config.toml
n_layer = 13
d_model = 256
n_head = 4
n_kv_head = 4
head_dim = 64
d_mlp = 704
vocab_size = 1024
activation = "swiglu"
norm = "rmsnorm"
norm_place = "pre"
norm_eps = 1e-06
positions = "rope"
rope_base = 10000.0
rope_fraction = 1.0
qk_norm = false
attn_scale = 0.125
bias = "none"
tie_embeddings = false
parallel_block = false
init = "trunc"
init_std_qkv = 0.0262
init_std_o = 0.0
init_std_up = 0.0262
init_std_down = 0.0
optimizer = "adamw"
lr = 0.00117
lr_mult_o = 0.9
beta1 = 0.9
beta2 = 0.95
lr_head = 0.00731
grad_clip = 0.5
warmup_steps = 214
schedule = "wsd"
decay_fraction = 0.351
decay_shape = "sqrt"
final_lr_fraction = 0.1
batch_tokens = 32768
seq_len = 256
doc_mask = true
train_tokens = 288900000
steps = 8817
dataset = "wikipedia_en"
MLP neurons of a small language model. Each row is named by its layer, matrix (down: output weights) and neuron, and shows model dimensions 0-191. Each number is 128 + 32 x the weight over its row's rms, rounded and kept within 0 to 255. Numbers have three digits each. A neuron's up and down rows have the sign that makes its largest values positive.
After each neuron's rows, "fires before" lists the tokens most often just after its 100 highest values on Wikipedia text that the model never trained on. A number after a token or word is its count.

L6.down584:125123122190117155107083145095096151125157166158158170101160133123144126133086120090152073082117138113142135110133144125161129166148019104077134062154116147101076134149085104125085154080097099175099152130140072134190161130128138128069132118124106158167102157104116098106141111138165124195076151085145104123160149148167125124124090158156185125097106126082164125129110139126177137103081070086183097161095164160190140154147129099123118144108094095112117137096154157128126159151104108095205107160133138139109158114211106158130114192101103119133120136184158127115114189100097140147
fires before: "al" 19, " not" 8, "s" 8, ":" 7, " J" 4, "z" 4

L4.down386:129130096193076158134149138183111141083101164151164095098138160154196128104143093159209122129152106126129095104131173128133109178158121131107121151044106179181139148107141167120154132129151148139151158127151130132115162148141141172105127174129121116105130085155162147166133157156106188166173163134103107116100158127128157130174095114096165107100133132101132105132115105071111144064194161177190219099092103111136164130067162081120114147141111154117159153121146140114170152080108172143180155171092159115108120089089098154083176114116163128095114113106146194104128134171081189120
fires before: "d" 16, " a" 16, "-" 7, " an" 7, "r" 7

L6.down131:049143185129149174163153105159156201132097157174127129086136123151091097177108131177157121130133088134078185140160137191080164117136112101124117120140180112159140082121154119139101100098095146149097139146118133113144102131147121130152136167154082171142131123127148164119113114077135153173141084136139102154140201182182110084106153137092089117148136110113172151093175131109131105157170104148116147149086128143134131165131114113113135140143130133140150169126152125100123159116051108136156139112127087156128105176119088065120132135108107148108202133120116107132131150136087109168
fires before: "ith" 13, "ell" 13, "h" 10, "hen" 7, "est" 5, "om" 4

L8.down519:147123105130171104139160179085104169190168107120071080145105096149116188095142138174076124125151162149124180125108141151160127113067090161109158179102124107141108123150072157130143101170073083143130167156183147085088106095099192067106153128123147191110124156121077108112129067127083114107122225106089091132105123153109104137194141170148128141144129127120151137128098120141106121136207126176102147168097147142094158158134128090150123186135173140178065131202112099099124113148067116103109149164095108158080155113137125152125151145155096100091148089140134174082166053153118112099
fires before: "5" 24, "u" 19, "ile" 12, "e" 7

L2.down43:144172136171128097092141093105125139149103087140160145089082138143189101134113124096099118120105135118186126147111157168093158084143129107147114176116125105152133089097143081148155109202094088165099100102143114107184144082133133104119104119144117141190126183122142163129182120148074136120081110100120108128109124123110107120103129169132139147153119103135197137159092131136154074137133133118168094090185136151124227128151102165125149144121128144113094143105132124189122062109100143105125149147106149121200157119173189116143151115099132132124143150137138157098219116104114137144
fires before: "il" 16, "ased" 16, "ase" 8, "ical" 7, "als" 4

L10.down478:099153153144107080141132087168094096164160189166123108179141130129144105124089095153167070125155066106134098165183159110065161095096123131149087147128097083139086094094076142182145102140099149107125158133111186089160161086128156116134166110102135137172146145153156073106173108178133153138145162153182138087102201158173107156122151130084108102088091108120113132165129137086139145144144079118123182107140119159061091164130074081170161050167145134073104121103147130136167138175149142090117155081188116090169118088119104107104098168099080097116201132122198139143173106112104148143
fires before: ":" 38, " by" 8, " |" 5, "s" 4, " a" 4

L6.down659:148118114111088169133169177122106126132121113060082091182135095148103079115137093097129161148068137186119151083134161140070120161066116135117108146095149111196194086144104111093094098140115098186112170109147182102148164123175136126118106099136156137131127162120103091025131160109123147134128111154175098125160140165179088121130122100099162089138127162115148132110101079082167158065069134158156134112137158087171156134123113137113138122159171089162132134184153140134148116103115061190141139085094122177089123129115081125172121195092139127149055171103157109098124148115143145127
fires before: " Y" 20, "ican" 19, "s" 8, " A" 5, " South" 5

L4.down317:154114144122130146146131152097186101095142077125115133098103123143121124170097129161124161139185092090117105119094189115124061134141166138114117106170111166110080081101116147175173130139136138119147132121148149195130096139132095139161196150151130082107108145131094158188091160096125122161143167106116152134197171066173098137038096135085130105185146150144128159120177152102168177188127115098122057165168097160121125084111156122093158146056129156167120133127103086116128096153140157089144111221131154135116120148179081167113145163133119125167119070119159082112137163064151149128
fires before: "|" 31, "===" 13, "\n\n" 8, "==" 7

L4.down645:112123145089095133133120095080063159134162169137121127115147129185077158160170161113170137122076129063118098154081125082084148098140201132103105119158088106128118104112158126122149075157105160067091124058126108097123111113151103178159128130171150184130091142144130125088064141177156104137137134123135161142145119115141198118134164146145114080087137177095091091113204134129175074135092131143082127094143156129180153199151152148144176155177145110141109129109113135147150109153127125162097107116137140079153096084085075127089130157106105195216061128137184125138109173145166133107
fires before: "f" 14, "ain" 14, "form" 10, "i" 9, " g" 7

L8.down394:075109123133140151096101096192186103117159170179161073157132068116116112131103085155196104144144083145158060099121132133143069152169123117109125145112155121092128210131142163150105107122147109000084156076176183119171111138152127081092117151123128130139126092099179087165138169152158109140106116096109137154100184148127157131138109105117063163136151208116118132155112168126116103147112140192088131142111130137154105080140091085110155117062128134172132139131163152172115174046102185126164090140144117100148085169082107158119131092104133122108114119133142117105110120127133089138
fires before: "ational" 22, " of" 11, "al" 9, " for" 5, "e" 5